python train.py --n_layer=10 --n_head=5 --n_kv_head=1 --d_mlp=832 --norm_place="pre" --attn_scale=0.125 --lr=0.00111 --beta2=0.98 --grad_clip=2.0
MLP neurons of a small language model. Each row is named by its layer, matrix (gate and up: input weights) and neuron, and shows model dimensions 16-143. Each number is 128 + 32 x the weight over its row's rms, rounded and kept within 0 to 255. Numbers have three digits each. A neuron's up and down rows have the sign that makes its largest values positive.
A block is one neuron, or neurons of one layer that tend to fire together. After each block is what it responds to, as a language model described it from the Wikipedia text at the highest values.

L5.gate541:102130107062098121072151142085109130112152156155152160051166185147151158123112158115148069132132143110104120152145130126120123183135059117171186111180075134131133127140172140121145149137109122126050118088116160147166169142098153121113106095071131128091162145150129148173133135084111092085110164181183166163092115141080105131116106088076154128102158135113134169084152056124149130071165
L5.up541:157133144106142120078139119119145152129160125139116098105174148152148119073126150151167088154179097110119143108157092105089133149084098116144156160115150114107149165137135140143157144091094107086142161077145149152171194116129085092096141113077113173068106149117129101149070134048125156154147155080210178186110167115083138119118113084089141110097209136107097111102164136115136127128076
Description: Final piece of a multi-token word or relative pronoun ending a subject just before its verb, e.g. cann-ot be, pl-ants were, which are.

L4.gate67:167113064139149124154109110087162128161111123147072151180085141107152096187097090148164178069156108141180088143175124140214141189085172079097093117112123053159164116129096178168187073087148140093070154152122146162100139094098196122095144127145099114169145129103097114123177140131128124134171098116096162169113109137121134156110185113050130168113077163118088153140125114142183164127136
L4.up67:076100098094158118153157102069146132127179142094166080115069178138123173116061143166157155127166174150111110151169065128129175151123120169148171137160061154093152093089157141143153146130106075181167151106133133123175170143113140110143127117120097152109186113172110164133078162147138174183144145174186125165113151139186178176136061144087098179127109109169097050174087097136133103139082
L4.gate216:126107139116111141069131140133168143109142125163074094084111176103135132143065097118093158101156080134139113137128101152129140195134103115108161127126094154115166132152122113163127194115107138163097135112075190128160090131120139078062163103099144179095142102143064074131101152121150112128112166121164205115150140152123121133177103130156146163018197124116112114079127089101145094117109
L4.up216:135097102147128106156158108114131129117152159055092080101099188144090151115133150171097096108123121109184096137161123071142161163085127148150120134092101114097088108215136110160162097071133117173137165189110132133102114152104193072124103090143097137148141080160198123078116182171157108212164126160092167196115070150175089103092173130177146155092074146121117093101116103117121159117149
L4.gate252:124154146175105121194169161093226138120155129128124110171133131049140120080089083170176070132143098117110152102151057115106141177123138138096133202165124140162156105088130129121153197138076138091139081139103111117189123155116179089209081131077154093130122112102123152076142187164145099108120162129084128146121114116201123124137099117153166104088107155146112145128118133133116074098109
L4.up252:151126095111065090095167172104176122129145086118109147118110167120130029081078103109132163162162150089092206152134070094109070196126094134118129145137105144117152114111117065126130196121111154121098161106068101146188114189137143167141102130100162166142145177121112166153084148141104092101121153086109106110093143172146136094150104157145157104089114122072199138096114131160131114105135
L4.gate575:084120094068130174125191141080108144123141141169139151143104068095159151081142150165098100087087156091147167094128182165105125162188153112146130152136139107147127148123119124152117143082106185148055132137040099113140067173140172146109113106067113154130099208145152138131142151133074112129153100056124088151157097196129114170134100106059091115065126126103182133115131072190108090089110
L4.up575:181056135103149117141115140072161108155168111131158140135141085083140154140079175133148105111169082129121114173150118139135146128181153116116107134131107074067147143182118150163137180034146184115078081170141136134125107170083076140066071086132146178106084138135144160136113150166067121164146113130106104165175124211086119127121092128154118119026090122149145142184118141167047088103164
Description: Word-final plural suffixes on nouns (-es, -s, -ers, -ies, -ations), usually before of, and, in, or are: courses, cities, co-founders.

L7.gate2:153136099135084126097131076171146159111097168116109140074060135119123161121122150114099099093072118109090111123191075170119124167161135087133138100115138123114083196152122076093139120054138139175074148097094157160155175130102164068114085108136158075137084162117151150129132120156152118181143132137108182163138105147197092084108176092096162177084146144159134108167152106146108149184118
L7.up2:104149137072127088118138116097185149109170092135122154167112074133126158086134109181047121095104116153153129130192104132145126165123069149081081152162145195165119143139139162150155087152096111091171125087112115119171149144137107140127065108160080175132194115152130166122099125104080148165111092069216170125103140165161165081072129101167075159119140138076108147079177144133152114134127
L7.gate92:156174050096116168100103140142149157113126188109117115166159121061153142090156148127149099153100170101159178110089146115101050128246130098101078149094129130139107139165114110136135160104158099124087149081123124166072078145129163111101107076064098128070133153120162150130068136099120072152142181111145096176097134145175151144152035138118158186133079147084116115041066097154142149113129
L7.up92:151110148135098158118083124128096126153179092115172142120129171089110134128091161143154075140069149123145141184151117129128163127080094103123187175110089085156142105134163128128142130067105146102101102077159070133170083143109126095041084115126113116115145124068110136170089166086073168121130129131146121162097155133103095154151108144140125143105176102071133170085148117089110129146134
L7.gate166:139093136092108119102117130149134196064107187089125060074132123150107153116166118092106085112079111142121082116089133151110165102124075125136115120126182108149112123159128144172153171161113119184098149177105130133079139091142115125153119119067100178121121077133125184093180108144092100089150125160143052101117132131125142182172141150109190121081148098141181154095135076107204104115108
L7.up166:101067133131110122141171147183088102137167156154106151132098153133134156175166134137126127123118102162118129156072077151105088134060159148171080125107098153122166169098153159190106130147070137160137060121109170139090122187117085169104109120165088101152086173144133139137133114137144126145136138106214116108114137158151168143169112094171150131105084094128146176097152150157201157126144
L7.gate234:075103072064113116114100133140163091148152142139092151094136148140169125129129154124118103103115116179150107100139106158192128134156131112087113134186096167161158157133115148139119132124168128162131139118134158159134123121106096094109141099096145082104102151086096102071113161131125136149121139127138119130139105151085071141138109034145099165110165090143202156190169084159151079137150
L7.up234:136130141144152111140108170097173144135149148096086083098102154115157091139125175083078074071040158121129122157090120143218121154118122137046154099059122147124133178118069168099129104098129156145136102090115185108163162133091083136065180083069190100105106154124158107142098159138091183143109176068174150131079172131120142113086136098162117151094180149130155155146101112176162168156120
L7.gate309:100198128090134173074148115142124157148186186134170174106145179091110145141096092096135106107167095126081110104170084092138100106146140152088183088119119140165191181101114130219148099131129121132063144160116138175128102122161159148098135043194156119142096188135114102123096169114166129146130135110117124121112090156170135126160144057135101126130156093075133064085192096145100092111097
L7.up309:153185138125113158061068101104137104105144102096148135070156144155136118114163121091169089108103114116124103138104110099141165144108102159091170131105135174155184168104092108161144102133171111158055123111081157121164159112150175110136149155170105150084130178103174152189146149105147066181111093134164154112095117192156144122153119117183106095094081094066147125021101131167114133144092
L7.gate353:216158102159141113115146116136061179182140149108112117133113119113094098156093099171131073154121088134097143194092171184103193158143106083169088081158155086115106125100118117162124144115111124148106180189129117155158089140128086063148099079155085103123128095124101184153122135163134039088092110149135134089126126112139167150115115102138149146166165140158139065091132066158065135112087
L7.up353:114069135110086180115122105161174089181116158164057107113093199121107156130105157155105131160113094155155070114098141154137109098144092159120126106105134104120184167083157121181179147099106159122139127084175112167142114090130118110149076157164158163138148126174128110122135194122160153186171149117152118134097121173156089080141094122127133205135106099135165163103172168165119078117069
L7.gate387:131116108141121214076174136171130100154145095191116104067132036124172074144126156138159143177117111109101135181125116094079086123157188115112162148142120119182148132144140101141115132144148127119063163084121107160059177137138189134142104143137128083132101157173060136118154189122149123094072166163154117153077095100085096126105120147122042159133118160161148131160143059095136114141137
L7.up387:097116174155185172077178179120135119139133113131097109117119155111098111122118114131152121168198106123094124155094169128084075185190159166108083174127114099171166129138169108134130125185139126119075118106130096128073187171147149107152119160092137146105125146116135116079160084184165161093100128155115133150090202116098154087076164127119056117094111169141124173154145141153090090115136
L7.gate425:122165136129119101098147104157185117164123120159147158166135146091145147077119141099162110152121142147188126162162181148130087110195101112146143152153125151112147194107141114117135159147081164106094141111133104169117164107107104118225089110082103133110159129158084122164137114112160146076124212103086099133112117178154110042174071020200111067136123123114100042091126142125157102154119
L7.up425:145127125116117124091121126146156168075147135155133146137085060131142109120152111118115169168126141098049154162171138162140170141205102140080137116168097124141158153152130118187163110161107177173074108108153101118195174181087146109143081117112111082097116136157124145093126161129108096172122166126111160141133132157104106093130130062105153116134085133104151136146135127188140139178104
L7.gate470:106154060072075120111097083084064132119161185142143139109077117093125178096103117106164120085139139177140168163165180121180082165134066172153164093158092119138155113096118178171108116113147117108083113129102104123180084125112154138102066116119067121089134148159148162099133136090063084101092160067116136101126117167112136145164096107167135118086205083144107171069170053130137072138090
L7.up470:133152131065131142073156110112080119105106107138106155117149079091175082136126182174131151112102076087066113112152153111192104129075143078133111133087145128124116208157128120126149132065195064134109159065159178160136113099158154144128099094196161132149169136131171160122166155097119175128128107143205148163135084159107092171111200125109111151142110111105139134123135159157068146097105
L7.gate503:129114126132100149055158116117190124063170085115089091108123095120115199159134120158129104107110090168114122156169129188116133160176150123135088136133112139145169182173148061112121142058086136120170096066189128106111145162094171086148134080131151150104134167129121105142122119093188124127103119172142165142107112160121129095147135101157144122103107116179153089166148161125108117130154
L7.up503:128154126210207143179112172130112134178139114129094205105132165124162168148104135097160110130124089114208095133156114173095157097153127099116095170119108127129110101162151097151117116065163183196163155085141128112168157158068201068093074076155123161084130106112180152115125156138141102097138138110169119141109139116093086121140094086161133126110116160165177149066137181134119115143103
L7.gate535:183079116121165103150130143139170118134071123103141139122192164092144142113166154162144189142103149139097120125140103119091142095156157142122113134084089036206157122102111106092141115079140117107096146167149146158147123120119121067166110122084121123168182162164083111169110106069143163169150140131197181140140116186140101140114084151139090125174076081145096102124091134123131163173216
L7.up535:095127119188178105179150168088145140134122137164103138198083167176160158115125141085109106211107132180138135104085109158104090131168208170143111108127073142127081132057108126093102121151139136149102145104176082144128177206130093080175061131134118130159119150206136116132118139113124163102119049095111188138120181105147117100140057101152136116170082150221190126078117130136133120179157
L7.gate608:135077115136106118107142180074152117097090185118162096135152109097151089146157134115090183142140138120082141169080114104137120157106147201170140144113062111106075101174126110160107124140126200171112069143123140134190088093147112137188155110115105137180142107129126106069129161164122084105147105108137147094147160136084101140190070105157065168095166123128174112135142124139180105143162
L7.up608:146135150128135106147120143069115138166128197143119135135112134107080110082137085121161159124155057125128127168143101105102160149153132104168172099126123076090076110173108175091115117088103157174133121198119117150175111110136099099171168126107121134159107160104109105097096102142099100075100159138141163131121142081073103186124072146083086113144114107121136114094111109142114113131135
L7.gate648:188171142123144163136127138147129134098139168184100122145126122151153177167085096061137121139147192084146019143147199126147089119133140144142146157094156155158148124145100109163091100127092167088165158140121134067081093138140093125133104122092128163177101102120089155111100114088161166102100121100182186156138148136125183153121113128121152122146069106060119076095163096139122161111142
L7.up648:065180143123114154082085171176101114108158082129126090095150118120119102156154105077158133183108168177135096124122112078148161149140171086116081185108071126131135091148184179107115139117144108085121178114197072097157130166136181128118135088134138070167116155083170175155087124091137107120104199159108090116093110180083121186173126120102164142127108148101135143152128149137104144138107
L7.gate715:073086123095127086144072117176146087224174130149115093134139113083143129138155087115143108104125184146125120121123147131125142106124135152168081177123106090128152127151123150136143128146134161065108101100168106137065140128162149093120136139071106157132146122170084109123082088089138164111161105160131092144130057202108061112144125115174154165130127153155118139157140086183124079099156
L7.up715:103110149095079112161113132179208145096145160076131104131126061134138126125146110121130112094127178131151169073146127115175141153198192167126134149139114118171158098163128142144152105113081083161142185137161119127100106203071136086111110147136122109139122123163140094069090113174141091136160097143147146092116081112176113142112162131146137190095135123156144179174112083074104154107046
L7.gate728:171109166142111144036156130141173086136187150154101107153171133154141121160149166137102160104134132144099120131090081158162165193088150141139128130128123105148143155169155090124156119053069145148079128087121104138144115108137148072083093121118113111105144069153131132094147150150113038183121194137175171148135129134155138131157108147129123147121145094069184150112108119125094080057119
L7.up728:125122139074141157123131167063156198059063085130105105100137094131127186134207120149110094093188125155049172136151119112102181171110168083080084151111137118135111105107144121145150115090110077089117148116140150139141128131120143142144151126122093124116134158118164123166119124118149157144156199115177131146092119141196202157127163171119114149111105121101163171179142125163128121113176
L7.gate824:059152168089067109060105139140086173152114096134133124176141091065154153099131095144125146147126079107125116082155138106122118181107114070136068164155136133145164094142121142090128154139097135154136127126091105165103056129087124158162113111134110125100104093134113123148142142110077065197171145124110101167117137112135149146132119188151114214141161142174139073192158130179107158144100
L7.up824:114182176155103130098113072113167162145083128165132143113155096074176153135102111140203129179112115117122097115126161123120160104171116089128112137142155107119155102097142108061140135139145121098158153125137118143115093103128164146168086161159153215081110116167094132079069181137146134106137113145127189118144178139189129091114113111167172184101113132152133140186146093112137182151116
Description: Plural noun endings like -s, -ers, -ies, and relative pronouns who/which/that, when they head a subject before a verb such as are or have.

L4.gate166:167149164039158090143160145112191137090125173127123108167128117170170091162097090158105100133200108147093090164134111175182114116103106107043124165103107093119155145176166092137085129107132090069145161110124173130081146112128147060118100137085141087162128141139107138129070062116106082159085124120173099167115136179224152185125139120149167162179135101163191153141111095143156138065144
L4.up166:149134144155133114130098159131165168179128102123127060062093170138078141172165131160053103171157098158103146090099073070127048100133045093121127108208169115145129093133104176151142123117119096123168138146137089147145067159082125111132121103159105177100151125121095128169141116152152127114176100147100103118163164102104143086149130106132160084139098141184042166116134087135101143083089
L4.gate500:195126126106100123085075145094088171092140158056145099151152177164147176136132176128160187119119057142094139135088206124168150137118068102114125099104101095097112122093126160127164147083140149196112045074124134147092136102093120087139162114154082172106176152141184114136119157153181128113105114155105078138155114113121148137155121159110135158135165159113074174113170087158201113094092
L4.up500:147159109123141106186081142180175171114114111153157142102136181116086085188099175142123162153142079138145155139146105138162146161139127048157138115072153088144167137137130089188167110141125100155200127114149085150114123146154154136135150136064152134143113113121142156091126075183139095176102134147194109143098138118141089120149157115142080091169082122088118137188104100168139089103103
L4.gate630:085123134116165166103150136154121141128154146181139147083082110112089126152125133183155161120148102135204121125159126119210119167156176079079168152143150101120118207116147184148150070166094118142146116095097171184189173117127169083088140140123129132169150113084106124128197125159175117191122137106125212135132127109175127114123133119091127127152087128081158133150098112160154140190156
L4.up630:192106103188089110078140113119159118187128155156075107138088179145101164227104122111129131136094116120129151147119142088079107116135086118124150177069127142136120109096180120150155162096100157104092166083127180111136163144120093166088127112184140116108113121113096134104121106136158103150138130088136168155133108143151119138120102152192182148138146131153145104165173153119098096103071
L4.gate650:127106122123089101097130132110121157126115157113151103176178201123132084066114131158144145088182134141117135107159129147145152137125108057043149168118091103146068160174097135144114101087132144118141147083204073190137112166127148149139167134170153072145153125119136122103057102140064142136141139138155119082137119178131095171071070178155138147131092125085090141155113148157096159183135
L4.up650:107109107054185133116094120084104126094143187135171177136111210107144094088164196128133194053174113096130125117094079066159162086134140098136137139109109138174159131084123178137124084127152095097065110113087095124179118140142131092079089173153100160194153158101095097119095118131171187077106191129130165126097069101156105168156134147159094177134107148065077116141150087095124155112115
Description: Mostly the word as in such as or as well as before a list of examples, also commas after place names (Dublin, Richmond, Warwickshire).

L5.gate118:124168152118127096084132168138119111007145067150160130144148040136123076116114142152121128103099110156119100133142167097127120120138169123077132138157095145128186073153146111095140144133074105105081154081128060173155156137101123052204155132182058135144140031161080151132120112103159110134123199104130131112123134125098159134133135109108049165125141116146060061163110063076061095096102
L5.up118:098134166127128104124169144106165189120126063114099180130132124173194111158068167078109121152081119130075125124092107175051119126118158075043152200149156119153177109150129095103125156114115093128110121107150053132145112118182095119113182072130138166167204102099179105128177114130063167166131189140102100158151067125174144156108141073123093131144137082123132084111118146068078104057107
Description: Final word-piece (often a plural or inflectional ending like -es, -s, -tions) completing a multi-token word, especially in titles, names and lists: chanc-es, ambi-tions, Architec-ts.

L7.gate106:057172103080119160141156098062048092199055188158127076155112149081133141098161134121165135110159108106136167084100151112146138136125166080108162176190127102141142175123115160148142181146156125115094086120142135149121107117136086136083133122142150119134156144157127121153135101121143161152129124129186139136115123138118158093067169091110127155171098136169144178186138134135130086106112
L7.up106:058192151121093114095191135126140163101079101148095100102072064148130150056108133131147126161126078099165117091119161056137152120128179160108151145128100167135165125113137157146107146135141080162141079115127134140144082197167136195079130076163130069103126161160150143125104110140155142133148109136115130158103112162054164155060156110110092152137107092181098108109088177155148187147090
L7.gate107:146135152123108135142105178150111067171142131160107140138158199164133108120140119136149127080198129102090128100173122099151092108138126109066103149185129140128146094176090157187110131090080134116066095157097117130065104136132139162070125102168144174107118080132082136090077143112096181159113151176142158183123096154081115171127132174189133131231108147108169104141122113114147115177084
L7.up107:050167184060178144149054079132092100144119066159078149145120041101137096071169156174092137103141136146146140072090128139122090176079153171110122193169169108109090121057144102106150060132077172164091166124168154131118147147141164178185145107160121141110106090110071096090160141101095138181153123119061178098134146145177150118118129117108113205162159157149122136157111122141136095109117
L7.gate123:161170142168110134144122144088162135094125169101119152122212188114154123116148125150097139125088098190088168151106134120116112137138168093126130128158084145171144073106115166089142165170091099075097152106069135111110112146111178152086075160145082136134156161110202076111124133134081152146107158115139134110147054147135108143114160120198069176046104134144049118175135113144156090151149
L7.up123:115199202105079125136168138137102142140103141124125109162187155139182093092211087173071131165113125151108124127090185160154078124128185128147145134140098129111099140159155148107158118092141084094098145046163092107083051148138166118072096132110135122096143111184203161136135115170073102182086137143118093191165103171135110153091178122154093118112128099111092145120148134149137156151144
L7.gate151:131114109072153108101145069131082112158119160173097108114128126175148114112123161162145127185185106143087138083231145119170128109109120046092131151158132138142115074151111103141147152077090102111173119178095124114180129080115111091156129132097112148192205103115065156114108105083121124123158193091136175067105080167151095115115138144156084125183084105181180117127086119151070098199170
L7.up151:129126148118152080107144045095146093143128140128125141138159161170122128137097157104113192156134101174116150125162143155176138146129124016146152069131156121115146084116151142127101168128153106109193148137125146072083117102143086142076120109139063114206170177082114129130137142097084141184103104099118196121154106115092126125163151123126117144134073179194115076109123172123111103152179
L7.gate295:089132122151095106062121171091108167137123181149142120196163064197110131136099088177126093114171082110067077135206141125166159196085110148134109143111085158179116115128195117145111068139112086133156154123137111083110167194081153089086132159129110119127130144089119175115037069065100170139156210156126124115129061102105157155127092150124132151196118130125111109164128099163066131144062
L7.up295:084134123123089113095176177111147156161074149150113110076139155179177135146117053143118120139199147139102166187173095113146163078095136064078087110141110119173099169105142104073122090092160117169116166141152116129145153174133123123096133113098109109078154087109100143137113100141083157113144132130121125108139102133113164084131134117094099115052148170125115146158122047132109123055125
L7.gate326:099226101143108180105171104194194096072119159142080114146132141165214072065107132165141131130152088132077113105108092120096047078204124133104140154116116117108128154145098127093090134126114172110106125115125124141112167062095201143101171108164110159171133107181122180125170155139164149106137148099100064176101152075140168155159125118145119159139118125146122108158167104088153117113154
L7.up326:172177118097089127153159108173129043088069152148149128103067072131093155067198154127159124085078098150096173133133206124148112178110194132118136134108164173118166137109134153105124100104129114144067083137098145121159127134149168097127094100064131102106145184152111122111141130140109151154170155159097084157135040121117182159090156157130078140115109177091180143130127127070140134155132
L7.gate376:129112159169147065176108148102093154112148157112102124098081142124138156156147106174064106146088159132022141180139109173104163119086135165088148188166128124094117146134060115161136083152146101143196142106086091158105131144128147124178171173130107152124228132099139132092151118141119096167119180138049140162135095093148167129119127082079134104178186181172132116140085172087162133144128
L7.up376:099118145083152141165129127104147133149151127147196196114086141131074137161200162186100126140114163187139127122119154147114172107145184177137182131143149127154102120128124172097109108160119192122083084097187145128128072205115111148097144136088182136091157125131130103079169106122148174144153082128185131129091135154125138111137111125211104068153153123156152168098050136165135166121152
L7.gate456:143120088147109114093111160112176093099193112122131175093141101137110095112159146195108168157124120117108124145165177144119126131125137062153132147140172102108080170122123139118145157105081131122128049146080096154166073144110147129137147147103146109181081114158142117137190152103153112123114162130154178189089114128126137176160118124126092200135069143193134103178138083071117142141212
L7.up456:100128099118130108090092076101099141166145141070206108150133106145099145112150107177144168096094116092094102123138108122095186170102135164150097106112167132070123145085137083071213153130175086118164094191133139143201126101098122198118116160149131074129080192105157108168181094203183106115119170167081129127111129123172156150159185129123105190126042155110076104166074144080130117147146
L7.gate533:115103121086072126131133200127103150109098143222129136112139090131184103104118122148129089116135139121143093079087169107120067092161186114115083183145132090114087126103160134090136132093101102092135121139123042139143132178136134062128163197155139112167152080172103171139150089088146136125166192110088163139134139137099156153132117065121076190115154173118127072216148098121091091124159
L7.up533:151095075136148087176130172069089183119117124182092153123126069138144092167176139118160121137157116096110091107111164087109114111144174123134151177118151125114100076141136176181128095121155101115106162109100050126106140126177088102085155185180143094098099105156114178150130113127101149086112181137080156200139140096123146141147107105116133185172111141159081132118108083097075137129129
L7.gate615:102144121174133103110141178085122173114162129150195128163138177097123071140121124145072144213075116130153176108097125153161090149108182163113149143085132108128105088057148091123164142111126084149125118094112161125187124118131081058078152140155128193152112102157130099076133107152093091158157160148085175111127130107102124116154140055195109186148161086120106126106110154194145096116179
L7.up615:107120158138106114177140166124083105129133132140170138107068139110131105128104185157147083157093140200103225174126137063148095146118173171095119085086095117113133073155114132135144108076112140109095121153126124129157109133086010114088201156109124163154100096107143109150116095078088138110099163140180183131129129100137170106064133108141123201176108128136126117083115110197101142143138
L7.gate638:077140033164124138096153056155129153103162156131077149135123156110131093175181160145146137148170122155151152136127127184185072168143134127165113067092140107128079090083081145136101113184121156103130128077122111148107134141135133150180106117100161136093087171119142143128110130086084149142172161110140116133092109148107137140117155096071183110195084105126170143127164154161146107078123
L7.up638:099106091141118133107118099101138102144193118118118169144139151112144121132124165135124118177139074163157087133130098199126096102091115141137146119137185153148118100164138167129132160128176148090125131118119119139151152115173128105081160144125188135105154110144125172103185109148075097086175131153150076108130097076070125090186094121105165121147148124134139160095074180122121101089102
L7.gate657:100159106070154101144107206128109066090113189162131196126092064135148087144142126161161171142101129147118110144134167080118118123108101108150208184135128061115123113165124105165180127145105154078098119138146104084189148144085164115151173110140146080149109114140129124149142167125102095111129148164111228101152066164099081133141143099126063182134131127114182096175129122104075090128142
L7.up657:095084156075190081154115173077102099165117173138160129121053098148093077086128173147142138124116132134138122159104152086125165092100106098145164127135174083076123180106163104150188097162155122091086136098120113115134147114191113147179133071147116073125089173133084138111105114160115097130129089189066224106108153157102140118115145095136088167144128120131145150106106130169100087161181
L7.gate691:076155089157135181165108115135135106174090147164136167133144102176138143151128111143091239151180176126108129150173162131114127178149116123161164184172101081117067142163100103159112051072091135197115049103143110178099167126109177123128172135138127144190074140119076117118144080136158079045123145149126179155123131191116153103092061101160159143127113134093145097130087133085119097207101
L7.up691:073140125123134122159125067117110135206092130144171156115124114163177123115100119166122195105194164176103103111123094095176076114088096080141143141191127106156098182143113131160151123094169146122103102143150126177093155129167114170112124153151206150124075158166138122090094060145162073088107097136165143127132118124174129141097132146161139135187109111121097143082113106138044162185115
L7.gate772:135126067159093158134163143099123126117110092150137128176081110075191069124125107132111109158112127161180162123169162148118136148116132137088148211100122087132151125136099178170102142125113149115136124170082127060042174157115164108174092117096119131112153120105094157052091059112181153144114168106161144144141039107116096156110146121133116238119095159120081101102161140106139163129149
L7.up772:131144088139113148195113116101083108185114135138097113135132164126139077139098129172190067175181160114173110121117089139166153112108142145154098133136128132156130124153145127109142094099159082108119181109114185084127113178119088050071150122152147119083146149127141149110072152106142171076119123140132097159120155100081130166133096147157135163085100110106119121094150136158114157147105
L7.gate790:110168124158100112177160170165144107143165131105114153100162112125169161161136120141113080082162153141138129117143088145089129123128124168118219185101127112112133133126088100104106072120163079096067146073145118178155119123143183175155144150113070087144104124130111066123106114146062130131158142138099122148138085107075163105193086157102162179146104109152092114195137073153094105110048
L7.up790:066129129136173117173120163096135112121134078118181200126147127132138180136142150162150161170134143105053121125138123074125147163092129140099123143158110139108083090111181120073094171193171089137127140109127139124135143082093110162107172139130132138035096116185135137097101076114110127156167088119087137137158112111142160105084162070128104097095158200110165115213178103183148151103101
L7.gate810:088162070083191116148161190109077134160151184158146137163145128148120105124194153111192083156170104135096086158107153083089095096170166075174045183125152149173131113170149158101111120128121119105172148126114084126099120128124160148174083124197177108118157111159151174130090115167147087119132195126092177130117092127084135093087164088158145151177121076138147116118121127149096131129152
L7.up810:142157158188104146097134095153155130148120162076129085114151111106126152094167142087079130163034111139113168132105128191156102152088089158184182179145157087127165103092106125088126198118107199085146142176035116120150140080136160114171163132104136155173154101090083140144192124127116154089116136119151121124142076151114154151135043060146051094147128108122112114181105150151140115168129
Description: The second piece of capitalized names, especially Romance or Arabic articles after an initial letter (E+l Salvador, L+a Palma, del Nuevo); also apostrophes in it's or Christ's.